From a checkpoint of a small transformer trained on Wikipedia.
Size: width 384, 3 heads of 128 (1 for keys and values), MLP 1536 tanh GELU, vocabulary 8192.
Architecture: RMSNorm before each block, no biases in attention or MLP.
Training: a variant of Muon for these matrices, 365M tokens.
MLP neurons of a small language model. Each row is named by its layer, matrix (up: input weights; down: output weights) and neuron, and shows model dimensions 272-367. Each number is 50 + 10 x the weight over its row's rms, rounded and kept within 0 to 99.
Before each neuron's rows, "fires on" lists the tokens most often at its 100 highest values on Wikipedia text that the model never trained on.

fires on: " of", " and", " to", " or", " for", " at"
L8.up1510:66 58 68 56 50 50 52 32 55 42 57 49 27 41 53 39 51 51 47 47 42 47 49 51 60 49 39 62 54 51 29 67 48 53 46 56 40 43 47 48 50 60 62 46 42 57 39 67 38 51 43 52 63 52 69 64 52 52 49 31 52 35 47 39 59 36 74 38 45 62 47 41 55 49 38 61 52 49 56 34 52 48 59 45 51 47 50 63 38 62 52 45 43 55 58 51
L8.down1510:70 66 56 60 49 54 53 59 51 47 49 63 51 57 52 68 52 47 36 39 62 46 91 54 54 37 53 56 72 59 51 68 50 46 36 38 55 41 55 33 51 60 52 64 49 47 38 64 51 58 41 42 50 29 45 53 67 39 53 53 46 51 52 55 52 69 59 41 53 58 50 52 65 45 60 41 31 44 52 52 47 71 55 50 50 46 39 62 52 76 68 54 50 58 50 66

fires on: " and", ":", " of", "ed", " announced", "s"
L7.up159:57 54 57 66 53 67 34 31 58 47 58 42 59 58 37 51 47 45 31 56 35 56 62 43 51 40 37 56 60 63 41 62 36 58 56 41 50 58 47 56 46 57 60 52 63 42 46 65 49 44 44 36 44 48 54 48 57 61 50 55 50 37 61 61 49 30 50 59 59 62 33 35 63 69 66 50 67 57 55 52 47 44 69 46 47 62 31 50 45 48 62 53 46 54 52 62
L7.down159:53 61 30 49 56 43 28 41 55 32 42 52 53 63 52 36 62 48 53 62 39 53 49 52 41 56 55 80 51 44 46 63 59 63 66 50 48 33 55 48 61 59 48 57 34 54 63 57 56 42 48 59 55 53 59 78 33 55 36 46 51 58 44 55 54 52 45 45 44 61 44 67 66 48 48 44 43 63 47 47 53 38 65 75 52 51 42 53 39 68 43 54 40 63 62 51

fires on: "d", "t", " or", "n", " of", " the"
L4.up1263:45 69 36 56 52 40 56 35 42 41 40 53 37 38 56 66 63 42 46 49 60 46 47 65 43 57 34 46 52 75 48 77 52 32 45 43 50 38 41 52 68 61 59 46 36 57 50 56 47 47 47 38 52 54 45 45 53 58 63 40 53 63 53 70 47 36 68 65 53 48 72 41 39 57 58 52 33 33 46 21 42 50 62 57 51 37 36 48 51 56 42 51 53 34 64 44
L4.down1263:59 50 63 58 54 43 58 49 37 58 56 34 38 57 35 48 43 73 40 59 46 32 55 59 21 46 54 48 32 57 53 60 42 52 49 34 40 63 43 42 58 44 60 62 56 52 36 49 33 43 47 44 38 54 61 58 54 44 44 51 49 55 44 54 58 39 27 54 54 52 55 36 44 62 42 51 32 59 57 57 48 54 50 61 69 54 59 69 44 59 56 48 33 51 44 51

fires on: " as", " name", " called", " Website", "www", " to"
L7.up1466:55 46 58 41 46 50 69 59 66 49 68 53 36 43 53 22 70 66 51 47 58 56 67 45 60 43 60 44 52 50 36 62 41 50 66 43 59 48 48 61 46 57 51 53 22 51 46 53 49 59 49 52 69 59 35 51 41 54 60 48 51 41 32 59 66 49 46 33 55 61 58 45 26 43 57 49 54 61 54 29 30 45 53 62 35 38 41 50 55 55 40 57 47 65 45 46
L7.down1466:48 43 63 52 48 72 36 74 59 54 64 56 24 35 56 44 47 49 44 53 52 59 55 55 64 42 64 67 57 50 53 69 58 48 40 63 44 46 50 33 64 42 52 64 52 41 38 48 56 48 58 50 44 38 53 56 59 46 45 48 58 42 59 52 39 46 52 39 53 81 44 48 43 67 54 59 44 41 57 44 41 60 59 47 42 39 50 56 44 61 51 40 52 67 36 68

fires on: " by", "s", " currently", " from", ":"
L5.up858:64 61 48 34 48 54 50 52 53 44 53 60 55 50 52 64 45 52 51 51 44 59 49 58 56 55 49 37 65 50 35 51 41 50 54 62 56 31 48 50 43 61 60 38 39 44 28 44 61 32 44 49 39 49 47 58 55 52 44 48 53 36 53 63 45 59 59 56 34 40 48 36 56 57 46 34 66 57 49 37 48 59 44 39 46 43 41 56 63 42 41 49 55 70 63 41
L5.down858:56 44 64 39 52 43 44 47 45 54 39 45 60 52 36 59 35 39 60 54 56 38 40 58 51 37 61 66 48 60 70 48 67 61 39 58 40 66 36 51 49 48 40 43 54 54 49 49 50 65 52 64 50 68 45 59 72 55 47 53 62 39 48 51 53 57 28 60 41 48 65 43 49 50 27 41 56 44 53 39 36 42 59 42 58 50 46 28 45 63 65 36 41 34 42 55

fires on: " |", " on", "1", " in", " ", ","
L7.up881:58 46 47 43 73 59 54 39 45 24 64 52 42 55 65 39 50 42 45 65 51 54 44 51 49 69 35 56 49 36 49 54 55 47 35 49 55 43 54 56 62 48 40 38 59 51 49 59 57 60 43 53 30 52 50 53 40 60 54 49 39 60 47 45 57 40 36 51 45 61 79 42 38 58 36 58 37 43 58 72 55 47 58 38 47 46 57 31 57 59 63 59 46 56 55 42
L7.down881:25 48 57 69 41 33 50 65 47 47 47 46 46 54 56 54 65 58 52 53 55 43 64 34 50 57 50 56 62 56 39 61 43 54 41 39 64 55 46 57 44 57 64 52 53 64 47 63 59 51 57 55 45 66 45 65 22 55 39 69 46 64 46 41 53 32 59 49 52 43 48 58 39 45 40 52 42 57 78 57 67 43 63 61 41 48 53 44 72 66 41 49 30 48 47 57

fires on: ",", " in", " from", " on", " November"
L8.up1071:55 58 58 40 46 41 42 64 47 45 59 58 41 66 39 49 55 41 46 51 66 37 45 59 58 47 58 43 47 35 53 46 62 46 48 61 37 46 40 60 53 59 40 47 58 56 40 64 60 54 60 47 53 49 67 37 49 40 51 62 57 50 52 45 62 45 41 51 38 45 55 54 31 49 73 57 42 43 40 43 62 74 42 73 21 41 59 58 34 44 49 67 50 44 37 48
L8.down1071:52 43 59 48 35 37 54 56 59 67 71 53 42 59 39 70 60 46 43 50 43 53 43 61 53 38 46 40 47 49 44 57 43 54 39 52 61 56 44 52 61 58 50 60 56 63 52 45 49 53 55 59 46 40 48 44 63 37 60 62 55 52 54 30 58 47 54 52 52 41 72 66 42 49 53 57 52 60 50 51 71 48 52 61 34 52 58 54 38 46 64 67 57 48 49 50

fires on: " until", " in", " In", "d", "In"
L5.up1353:36 52 55 45 49 29 59 58 47 53 50 51 39 78 50 51 60 70 55 66 35 28 44 47 53 40 40 54 39 45 56 36 60 58 42 53 57 36 45 59 48 56 53 56 51 61 48 84 56 61 53 43 29 64 55 33 49 56 63 55 47 42 49 09 52 33 50 53 54 38 52 43 66 54 61 53 48 58 42 55 62 58 30 45 67 48 70 43 28 36 65 45 51 39 40 52
L5.down1353:66 58 52 38 51 28 46 40 30 51 50 46 50 69 56 61 64 36 44 48 65 33 58 51 53 51 45 36 30 61 41 40 52 46 47 45 43 51 60 64 67 52 47 64 41 76 43 49 66 54 52 52 67 58 56 30 53 53 44 54 42 39 38 25 58 50 50 57 41 43 58 43 60 53 46 49 56 85 57 60 56 65 57 54 44 65 54 38 61 49 38 59 40 49 60 49

fires on: "di", "zi", "si", "ri", "vi", "tti"
L4.up709:54 43 45 48 52 73 59 42 55 48 48 51 54 42 61 38 43 60 52 64 62 65 44 67 43 47 48 47 53 48 59 49 45 60 51 34 59 40 37 55 60 51 48 43 61 47 39 50 47 42 64 35 45 47 66 39 63 45 73 43 59 38 46 44 76 58 46 61 40 59 56 65 49 65 58 55 57 50 43 59 59 64 57 48 56 46 36 45 38 56 48 49 45 52 44 47
L4.down709:44 54 64 48 61 53 59 49 67 46 36 44 44 52 49 54 42 67 38 53 37 51 39 78 23 42 46 53 41 34 49 36 49 62 43 47 60 52 54 53 63 48 55 39 68 56 52 50 41 41 65 52 42 61 52 70 52 59 60 42 50 35 43 60 57 36 57 55 41 60 57 52 60 36 74 53 69 44 34 57 46 41 49 59 60 46 42 55 47 62 49 24 48 51 46 52

fires on: " to", "al", " help", " less", "anger", " of"
L5.up1120:39 45 56 49 39 49 44 46 45 70 40 52 36 32 69 47 50 63 78 51 53 52 58 42 54 41 45 49 45 58 64 50 62 64 62 52 49 41 51 48 45 67 60 34 56 55 58 61 41 59 50 47 68 54 48 46 35 50 42 34 48 55 61 54 44 57 56 38 58 48 60 56 56 58 53 57 48 44 38 45 42 64 50 49 32 49 52 78 48 32 56 52 57 52 46 61
L5.down1120:52 49 57 59 56 52 53 54 62 49 51 42 50 55 45 48 55 43 63 64 47 46 40 29 62 53 43 63 67 48 56 49 54 58 43 49 59 52 44 52 59 51 72 43 60 60 50 46 61 45 72 53 58 36 41 57 53 54 55 31 54 40 60 57 51 52 56 57 32 53 34 33 47 41 42 62 43 42 36 50 48 55 54 54 47 52 32 56 70 47 52 40 37 48 59 53

fires on: "s", " and", " |", "'", "ing", " or"
L5.up563:47 57 37 63 53 54 28 61 44 48 55 60 56 49 48 44 51 49 50 56 52 66 63 55 53 60 51 56 48 66 50 57 51 68 44 74 50 49 54 47 60 52 42 40 61 55 49 52 37 41 34 43 41 30 41 50 40 59 40 42 43 45 50 55 37 41 66 51 50 56 56 48 70 51 40 77 60 39 54 54 59 44 68 52 56 36 50 44 31 58 54 43 43 68 50 46
L5.down563:43 52 55 47 46 53 42 63 53 59 57 59 49 52 25 56 53 50 43 43 38 57 57 39 69 51 48 45 40 54 50 30 36 66 61 60 57 50 54 40 47 35 40 55 62 62 69 64 38 60 55 33 50 58 35 41 31 43 49 53 44 43 57 71 32 58 39 69 50 57 52 45 44 52 44 51 41 51 46 31 68 55 48 54 47 49 53 29 64 37 49 63 45 47 50 65

fires on: "-", "'", " –", "b"
L4.up1211:50 54 38 43 42 52 51 64 42 31 39 52 51 61 52 33 53 56 36 56 70 38 43 65 42 47 30 45 59 41 39 53 58 45 50 47 34 48 66 55 60 47 44 45 51 46 43 47 57 63 67 56 44 65 52 45 54 57 57 51 49 47 63 46 55 49 51 62 49 38 38 58 57 44 56 47 48 34 52 48 47 57 42 77 48 45 54 59 65 50 51 35 44 62 58 60
L4.down1211:44 70 69 51 59 56 45 47 33 49 32 39 49 34 36 42 64 44 63 53 51 64 37 47 40 61 28 69 53 57 53 42 49 64 48 47 50 43 65 47 54 40 43 38 78 70 36 46 47 51 53 48 59 61 58 41 39 71 34 55 39 56 64 68 58 53 55 39 53 46 56 33 54 59 60 44 81 63 40 50 66 65 44 63 40 50 54 38 49 55 57 38 46 64 75 71

fires on: " (", "\n", " of", " in"
L7.up505:46 51 48 55 50 47 56 57 35 39 53 35 51 44 55 43 63 43 52 59 64 28 46 54 52 41 55 47 38 50 53 57 59 60 46 50 55 54 47 59 45 63 50 71 50 49 43 40 43 48 42 75 41 43 57 36 59 45 38 59 47 58 34 47 48 59 45 52 64 61 46 73 56 44 34 54 58 59 64 63 46 30 58 60 59 35 33 51 50 64 71 39 49 52 38 37
L7.down505:51 56 66 56 62 44 52 38 47 51 56 58 50 39 46 53 45 42 52 53 48 30 62 63 35 47 56 57 47 54 50 55 44 48 46 45 62 56 43 43 35 55 48 42 67 69 68 58 34 53 61 52 54 43 61 44 45 27 42 40 50 63 53 57 43 44 43 58 50 58 57 64 47 48 34 63 58 51 44 59 60 63 57 54 44 44 44 66 52 65 60 43 44 42 51 50

fires on: ",", "s", " and", " of", " his"
L8.up1451:61 50 65 76 66 51 53 45 48 50 58 54 50 35 55 38 53 37 50 54 57 50 48 62 57 58 61 46 58 50 33 67 56 60 46 69 51 44 52 51 53 36 49 60 56 36 40 61 46 53 49 29 47 46 44 61 62 49 50 53 34 39 63 44 52 49 61 63 68 50 42 38 51 53 38 49 53 55 70 39 57 45 57 57 48 59 44 51 34 66 54 48 36 58 56 45
L8.down1451:48 70 40 49 57 44 33 56 53 46 53 37 35 55 59 39 51 42 47 49 50 43 59 34 40 32 56 58 47 61 53 63 42 47 63 42 38 45 67 52 45 50 59 43 43 41 52 57 50 45 40 63 52 47 55 49 52 44 47 62 57 40 38 62 54 60 51 50 42 50 43 40 67 48 52 41 47 47 73 64 54 69 37 74 49 61 57 46 54 73 48 44 41 55 48 49

fires on: ",", " of", " by", " as"
L7.up1321:46 54 55 45 54 55 50 43 68 44 59 60 45 28 57 47 62 36 52 58 45 61 56 51 43 55 60 52 59 48 44 66 51 45 51 68 38 47 47 50 32 38 50 56 35 41 39 50 38 35 41 60 43 69 60 27 76 48 27 31 36 58 49 35 40 72 69 43 56 50 41 67 52 49 48 54 54 54 50 44 34 30 59 45 28 55 37 53 37 94 25 62 31 56 46 58
L7.down1321:50 40 54 65 40 45 41 54 56 51 42 55 39 57 43 60 42 49 39 54 49 61 46 63 61 44 53 59 29 61 44 61 63 54 50 47 47 37 54 52 58 52 49 61 48 56 35 48 56 57 59 43 53 46 54 46 87 43 38 58 43 52 47 56 51 65 62 68 60 36 56 50 66 55 52 42 44 66 67 47 49 45 47 56 42 64 54 52 62 63 58 60 34 72 42 55

fires on: "s", " from", " with", "li", " to", "y"
L5.up888:56 48 42 54 39 45 40 44 54 46 72 64 69 49 63 52 39 63 35 53 53 33 52 48 38 34 64 47 72 43 23 55 40 42 41 57 50 45 56 65 48 56 41 39 48 53 47 53 49 49 44 43 31 64 51 53 36 46 31 51 59 41 36 65 56 50 30 50 55 49 33 63 67 49 42 29 66 62 42 42 38 42 46 57 50 52 66 57 63 40 38 52 63 47 57 39
L5.down888:49 53 29 43 43 59 43 36 60 49 66 55 58 53 49 58 43 44 41 47 54 53 41 61 55 43 41 49 70 62 55 71 61 39 35 63 57 60 29 64 40 48 39 54 60 34 44 65 52 50 71 40 35 41 39 54 48 50 56 40 64 68 48 54 62 29 39 56 46 41 60 49 53 34 41 62 52 54 46 61 70 44 49 55 39 51 68 43 39 43 59 33 53 54 54 50

fires on: " to", " with", ":", "0"
L5.up130:50 50 51 39 42 61 51 45 50 37 54 57 64 48 50 53 37 42 38 49 46 33 45 53 54 41 62 35 44 46 38 76 45 51 48 48 45 42 29 56 61 64 42 53 61 45 43 47 52 47 34 51 55 39 73 66 39 43 58 55 59 52 45 47 48 44 36 57 58 47 59 46 48 61 46 38 54 49 49 43 32 31 62 59 52 61 40 38 46 34 51 39 48 46 51 51
L5.down130:45 49 58 34 43 46 66 53 57 50 46 46 51 57 55 65 55 42 46 38 43 35 62 47 45 57 53 53 48 48 28 73 54 52 55 47 42 65 35 47 67 69 46 52 52 54 55 39 59 50 58 45 54 55 64 61 67 56 35 27 54 64 43 35 61 48 42 58 56 47 47 43 33 58 28 41 43 52 59 54 37 35 64 71 29 47 38 52 48 54 54 48 50 63 37 61

fires on: ",", "4", "ol", "ul", "il", "1"
L4.up851:53 54 40 40 52 48 60 70 54 55 49 41 44 53 46 35 40 47 50 63 51 44 44 34 46 49 50 56 47 40 49 55 57 53 46 47 58 49 52 53 55 56 40 33 65 38 74 68 55 55 31 51 63 45 48 36 62 66 51 49 43 58 53 60 68 51 58 57 51 46 64 46 42 38 50 43 51 59 48 67 42 53 62 56 49 57 57 42 61 42 62 51 55 48 58 55
L4.down851:60 36 35 48 34 44 36 51 41 39 47 48 39 65 64 49 56 65 52 58 72 49 41 48 58 48 54 65 35 50 61 47 50 58 55 39 60 59 37 68 51 53 42 51 61 52 45 48 48 70 61 64 51 31 42 51 51 54 55 55 42 66 52 53 43 45 56 47 69 53 54 56 59 69 39 46 75 64 56 45 54 62 50 64 39 62 61 58 45 43 38 61 62 68 67 46

fires on: "-", "port", "ign"
L5.up1243:56 44 51 34 47 69 46 52 56 40 48 59 42 61 52 43 42 40 35 59 32 50 24 42 49 60 48 65 42 44 44 55 61 59 53 51 52 44 38 36 45 40 46 50 56 69 57 31 53 42 50 61 55 57 54 47 55 50 63 50 43 56 53 40 28 58 59 44 55 68 66 49 52 43 45 52 49 45 87 57 50 42 57 36 65 39 61 39 49 55 46 43 59 50 47 48
L5.down1243:44 66 52 68 42 54 59 47 39 45 49 53 51 49 54 51 38 30 44 50 41 52 46 46 26 45 52 56 74 35 44 51 46 49 40 50 62 43 36 63 40 67 57 56 45 48 35 63 34 61 54 48 64 73 53 59 46 59 65 37 67 59 64 42 45 56 47 59 55 49 48 56 63 37 72 52 46 51 76 27 53 46 47 39 64 53 62 57 46 39 55 40 52 59 52 48

fires on: ",", "2", " and", "1"
L5.up667:64 55 56 42 46 43 62 57 38 53 64 52 47 48 39 17 50 75 48 52 49 58 65 64 66 46 52 53 60 24 53 49 55 56 50 55 57 52 44 39 68 50 60 45 59 57 49 51 48 64 49 52 46 40 54 43 59 38 61 51 41 55 46 36 55 72 51 68 62 44 44 40 58 64 52 47 41 51 54 46 51 67 59 54 69 50 49 76 38 32 59 49 34 54 51 50
L5.down667:43 73 46 47 30 51 30 47 59 58 46 39 59 46 69 41 42 57 38 43 50 52 37 53 39 46 47 59 47 52 39 42 49 50 27 47 66 59 36 55 69 62 44 41 48 43 50 46 56 46 48 78 64 42 53 58 52 63 34 50 39 59 42 54 46 41 66 50 49 40 55 59 38 52 45 39 47 37 55 55 64 55 60 48 64 49 59 51 51 58 52 49 47 45 39 43

fires on: " of", " in", " \"", " through", "\n", " ("
L7.up371:45 37 48 45 52 51 40 41 56 41 45 49 50 26 62 52 53 66 52 62 40 54 67 37 47 35 46 62 52 39 47 50 50 42 51 50 54 62 39 66 35 84 41 64 51 42 56 47 48 34 40 68 48 64 49 64 43 45 44 51 58 57 43 44 55 45 41 59 60 60 54 51 61 43 42 66 60 57 59 54 44 31 53 44 61 57 39 56 54 66 27 37 51 30 27 45
L7.down371:38 45 52 45 43 56 51 36 56 49 41 48 46 51 50 54 52 49 37 55 40 51 57 53 39 64 50 52 47 37 43 51 69 45 39 53 42 64 49 45 56 57 49 34 59 65 75 44 51 51 73 56 50 48 45 52 51 38 45 45 44 53 60 51 39 53 54 50 58 71 56 48 59 53 38 41 39 55 49 43 44 48 52 63 33 46 48 52 64 41 52 42 39 50 54 45

fires on: ",", " and", " to", " on"
L8.up485:52 39 46 56 47 37 30 69 29 61 41 59 55 39 32 46 57 54 40 61 47 55 54 49 51 59 34 27 71 57 55 37 50 40 40 40 48 49 73 51 39 53 57 56 60 36 44 57 52 51 43 47 37 47 60 63 69 43 53 47 41 48 26 60 50 57 67 53 56 46 57 47 63 42 52 60 47 50 55 57 53 66 60 51 51 65 58 68 52 54 48 43 41 63 51 62
L8.down485:39 60 66 45 53 46 32 49 58 40 57 56 49 45 54 51 65 52 26 49 43 61 53 52 54 46 51 47 76 57 59 38 38 72 49 50 59 56 54 45 49 51 54 54 41 50 36 58 58 72 54 59 63 34 36 40 59 50 44 45 37 58 38 47 59 57 53 53 52 33 57 56 59 61 35 57 54 53 28 49 69 44 60 40 54 51 49 47 42 56 68 56 40 58 39 46

fires on: " and", " later", " announced", " to", " then"
L7.up669:54 60 48 46 44 37 51 57 44 40 54 39 51 55 54 51 41 67 56 49 61 66 38 49 61 45 47 41 52 33 55 45 39 47 32 52 53 49 46 68 47 56 53 46 48 41 49 66 47 62 48 72 59 51 48 68 51 37 63 60 70 57 55 70 49 33 37 40 41 59 50 31 58 68 46 62 40 31 66 50 42 60 62 27 59 51 48 49 54 56 60 50 61 46 37 45
L7.down669:67 39 61 54 49 61 56 48 60 55 57 73 42 49 44 40 47 49 41 56 53 44 58 59 72 62 46 50 53 53 56 55 61 48 53 54 46 46 47 65 41 43 50 53 44 43 51 48 30 47 66 50 52 40 43 49 45 58 61 51 57 49 52 40 50 70 47 80 59 40 49 53 44 42 41 46 56 62 51 45 50 36 62 53 56 34 46 53 48 62 51 60 43 67 53 52

fires on: ",", " in", " to", " under", " as", " also"
L8.up261:58 63 35 45 54 41 44 44 52 59 80 61 36 35 48 40 60 67 71 40 57 61 69 37 53 59 66 48 47 65 54 43 51 38 54 45 52 53 54 47 27 59 56 37 47 39 49 66 54 51 42 59 44 60 52 34 59 53 67 51 41 55 22 46 45 42 43 37 64 40 67 43 62 59 59 54 62 60 44 37 46 57 57 73 38 51 49 56 55 52 66 36 54 65 45 65
L8.down261:52 47 42 52 53 46 50 56 59 45 47 53 60 67 30 43 48 52 61 42 55 56 57 51 59 42 48 54 73 41 45 63 48 54 40 58 61 38 40 48 55 54 56 41 39 61 64 37 36 24 39 57 61 52 49 62 55 53 46 63 54 48 48 32 56 42 62 54 46 51 59 53 37 46 38 46 46 53 59 58 53 51 53 52 32 63 37 53 37 42 28 49 60 57 40 46

fires on: ",", " until", " in", " January"
L7.up219:54 57 36 42 42 48 29 62 31 53 64 52 47 62 33 59 61 51 47 49 62 28 40 56 55 44 46 54 43 32 53 38 56 46 45 58 43 53 49 60 49 73 42 57 48 55 56 49 60 47 56 54 61 68 46 32 47 51 44 57 42 54 50 37 35 55 68 66 52 63 56 63 57 63 47 53 37 54 46 57 51 52 57 67 46 47 62 46 46 59 63 49 50 51 59 53
L7.down219:71 48 50 39 39 47 41 60 58 49 63 51 59 65 57 72 67 59 41 54 49 24 60 45 64 44 46 57 43 58 48 46 42 55 49 56 49 58 48 38 66 63 36 74 60 62 57 40 47 49 62 53 41 59 36 52 61 49 50 57 60 67 43 34 47 52 44 58 32 58 46 53 33 61 62 49 52 57 36 56 53 53 60 58 37 58 49 46 31 60 56 59 67 57 63 41

fires on: "s", "ing", "es", "des", "ending", "th"
L5.up479:57 42 51 62 56 51 58 68 43 51 35 51 41 53 57 34 53 38 53 57 44 49 41 33 64 43 57 31 47 42 69 43 37 66 34 61 48 36 56 50 42 41 62 62 24 53 65 51 63 46 48 59 40 60 75 47 60 23 49 43 50 62 65 61 32 50 64 40 46 48 46 44 43 44 47 55 73 36 46 43 39 46 63 50 57 51 54 37 60 35 43 42 62 40 49 61
L5.down479:69 33 51 45 58 32 72 50 64 52 64 67 56 55 53 68 36 43 55 73 53 51 62 58 66 44 69 66 39 62 48 47 36 48 47 50 68 60 58 55 51 50 59 43 58 34 63 40 39 50 62 64 48 55 67 53 56 41 53 27 55 68 43 22 43 52 59 65 48 37 56 46 66 59 47 58 59 64 39 65 61 56 62 66 58 43 26 46 60 72 59 41 42 47 43 39

fires on: ",", " at", " with", " and"
L8.up1387:69 40 53 55 41 28 49 48 45 63 74 53 41 52 42 45 60 57 37 51 55 62 46 45 65 40 47 37 60 40 60 37 52 33 57 44 62 41 57 44 52 68 75 58 71 33 39 72 47 54 64 44 48 50 59 47 72 49 53 59 56 44 55 65 78 45 46 35 49 45 51 42 44 67 52 36 55 54 47 65 47 62 71 61 50 47 53 85 60 41 55 63 49 60 37 52
L8.down1387:43 57 43 56 49 60 46 55 63 45 60 40 48 43 54 33 57 34 47 52 57 39 38 48 38 32 55 38 49 37 33 60 50 76 44 67 33 47 48 56 55 46 46 51 36 39 69 63 39 45 37 53 62 48 41 66 54 62 52 33 58 56 54 55 51 42 42 62 41 57 54 48 62 43 55 51 63 39 44 59 45 63 48 49 65 54 55 45 51 63 49 58 45 42 47 46

fires on: "-", ".", "8", "5"
L5.up530:46 54 54 32 54 54 51 55 63 60 42 32 31 54 40 47 29 53 44 51 48 53 36 57 43 66 49 56 41 39 60 51 42 37 42 55 56 47 37 38 59 63 51 55 46 58 62 49 62 54 48 46 51 59 44 54 55 63 48 41 37 39 65 36 51 68 74 50 39 50 72 53 41 40 43 52 51 41 60 44 46 60 59 32 36 31 71 38 58 45 50 54 51 46 64 50
L5.down530:59 59 48 50 55 43 50 35 57 62 64 43 62 47 48 56 47 54 52 61 42 57 53 41 44 44 56 45 40 45 44 41 44 60 40 57 27 43 45 48 56 47 55 46 41 39 63 37 52 58 42 46 44 54 36 40 53 49 64 44 63 71 50 65 48 61 49 35 45 51 64 57 47 39 67 59 47 52 56 62 44 60 51 55 70 63 18 36 57 42 32 49 47 43 41 36

fires on: "'", " in", " as", " de", " ("
L8.up754:35 51 52 45 53 53 46 45 40 50 42 48 55 47 55 61 54 64 34 65 47 49 64 34 66 44 35 60 58 48 50 53 47 54 54 59 54 50 62 49 60 71 67 60 59 38 50 55 50 57 54 57 42 53 49 48 49 44 67 51 62 44 57 44 59 45 45 52 62 47 44 43 51 25 58 52 35 69 73 57 43 27 61 50 66 47 48 51 32 43 60 33 43 64 32 62
L8.down754:60 48 48 43 44 44 63 52 33 27 41 37 47 37 40 67 45 60 44 69 57 52 48 54 38 47 52 47 62 46 45 62 49 43 56 53 59 33 56 60 41 38 62 53 53 40 56 56 67 54 37 25 67 49 50 34 44 43 49 43 56 68 41 73 60 50 39 53 53 47 48 67 47 50 54 57 47 37 45 65 65 72 28 54 51 43 52 59 50 29 70 41 59 50 55 53

fires on: " at", " the", " of", " to", " and", " on"
L7.up866:39 49 52 40 48 41 51 49 40 46 49 47 55 45 61 57 47 49 45 51 51 48 55 45 47 52 43 59 40 40 52 67 41 54 56 41 38 39 42 56 67 54 49 54 53 46 48 48 52 48 36 48 64 52 53 51 65 53 56 47 38 80 47 41 54 37 56 53 50 57 58 43 50 63 46 43 44 45 52 60 46 48 62 50 26 41 29 71 62 55 49 73 47 47 48 52
L7.down866:53 40 63 30 38 54 54 31 55 34 50 45 38 40 60 57 50 56 62 51 52 55 56 71 63 64 43 57 46 53 48 48 55 55 45 59 43 48 36 48 50 52 52 78 44 49 37 58 51 54 50 35 64 41 36 78 67 45 55 46 57 49 53 39 50 45 61 65 50 51 40 56 32 69 39 53 57 56 56 45 33 37 49 34 29 55 54 49 62 63 60 54 39 57 31 48

fires on: " of", " in", ",", " South", " ", " FC"
L8.up835:50 52 47 55 46 61 67 45 51 54 43 41 53 44 46 57 72 56 44 28 48 51 47 36 57 55 68 67 42 41 32 46 45 51 43 38 60 49 38 51 40 45 64 51 35 46 57 47 40 44 46 57 67 64 66 56 40 41 55 63 25 56 49 40 52 45 44 55 60 54 45 39 49 63 42 70 46 36 61 59 46 42 64 51 47 52 50 59 52 67 53 40 50 44 29 41
L8.down835:48 42 50 44 38 55 63 60 54 49 53 40 45 50 46 56 58 68 42 55 38 42 72 61 51 50 60 61 27 48 44 71 61 56 32 44 53 64 47 41 51 58 51 67 63 50 35 28 51 62 59 69 64 59 52 57 60 44 35 44 50 49 49 31 54 55 65 61 70 64 43 46 38 61 30 61 46 35 46 56 44 34 49 60 54 61 45 64 61 54 41 53 44 52 24 46

fires on: "ed", "ing", "s", " him", "d", "ting"
L5.up904:61 54 52 60 46 57 57 55 42 59 37 43 50 43 46 57 47 49 66 52 74 57 48 52 64 58 52 43 44 41 62 50 58 50 38 42 42 38 60 50 46 42 52 65 42 46 56 39 34 67 51 54 53 40 41 57 59 22 46 38 56 53 49 34 44 37 52 39 40 47 45 42 59 46 55 57 48 44 49 69 31 22 39 71 57 49 55 41 62 44 37 65 57 46 39 65
L5.down904:48 62 54 76 45 41 46 50 52 42 65 41 59 60 46 47 56 40 32 51 45 49 28 35 46 32 51 45 63 31 54 37 52 58 45 49 66 45 54 59 51 49 57 49 58 39 63 40 38 34 51 44 48 46 36 45 45 39 73 50 64 67 47 43 58 43 38 45 29 45 68 44 49 46 54 34 35 51 49 54 54 47 52 46 55 49 50 45 60 48 64 59 47 52 41 58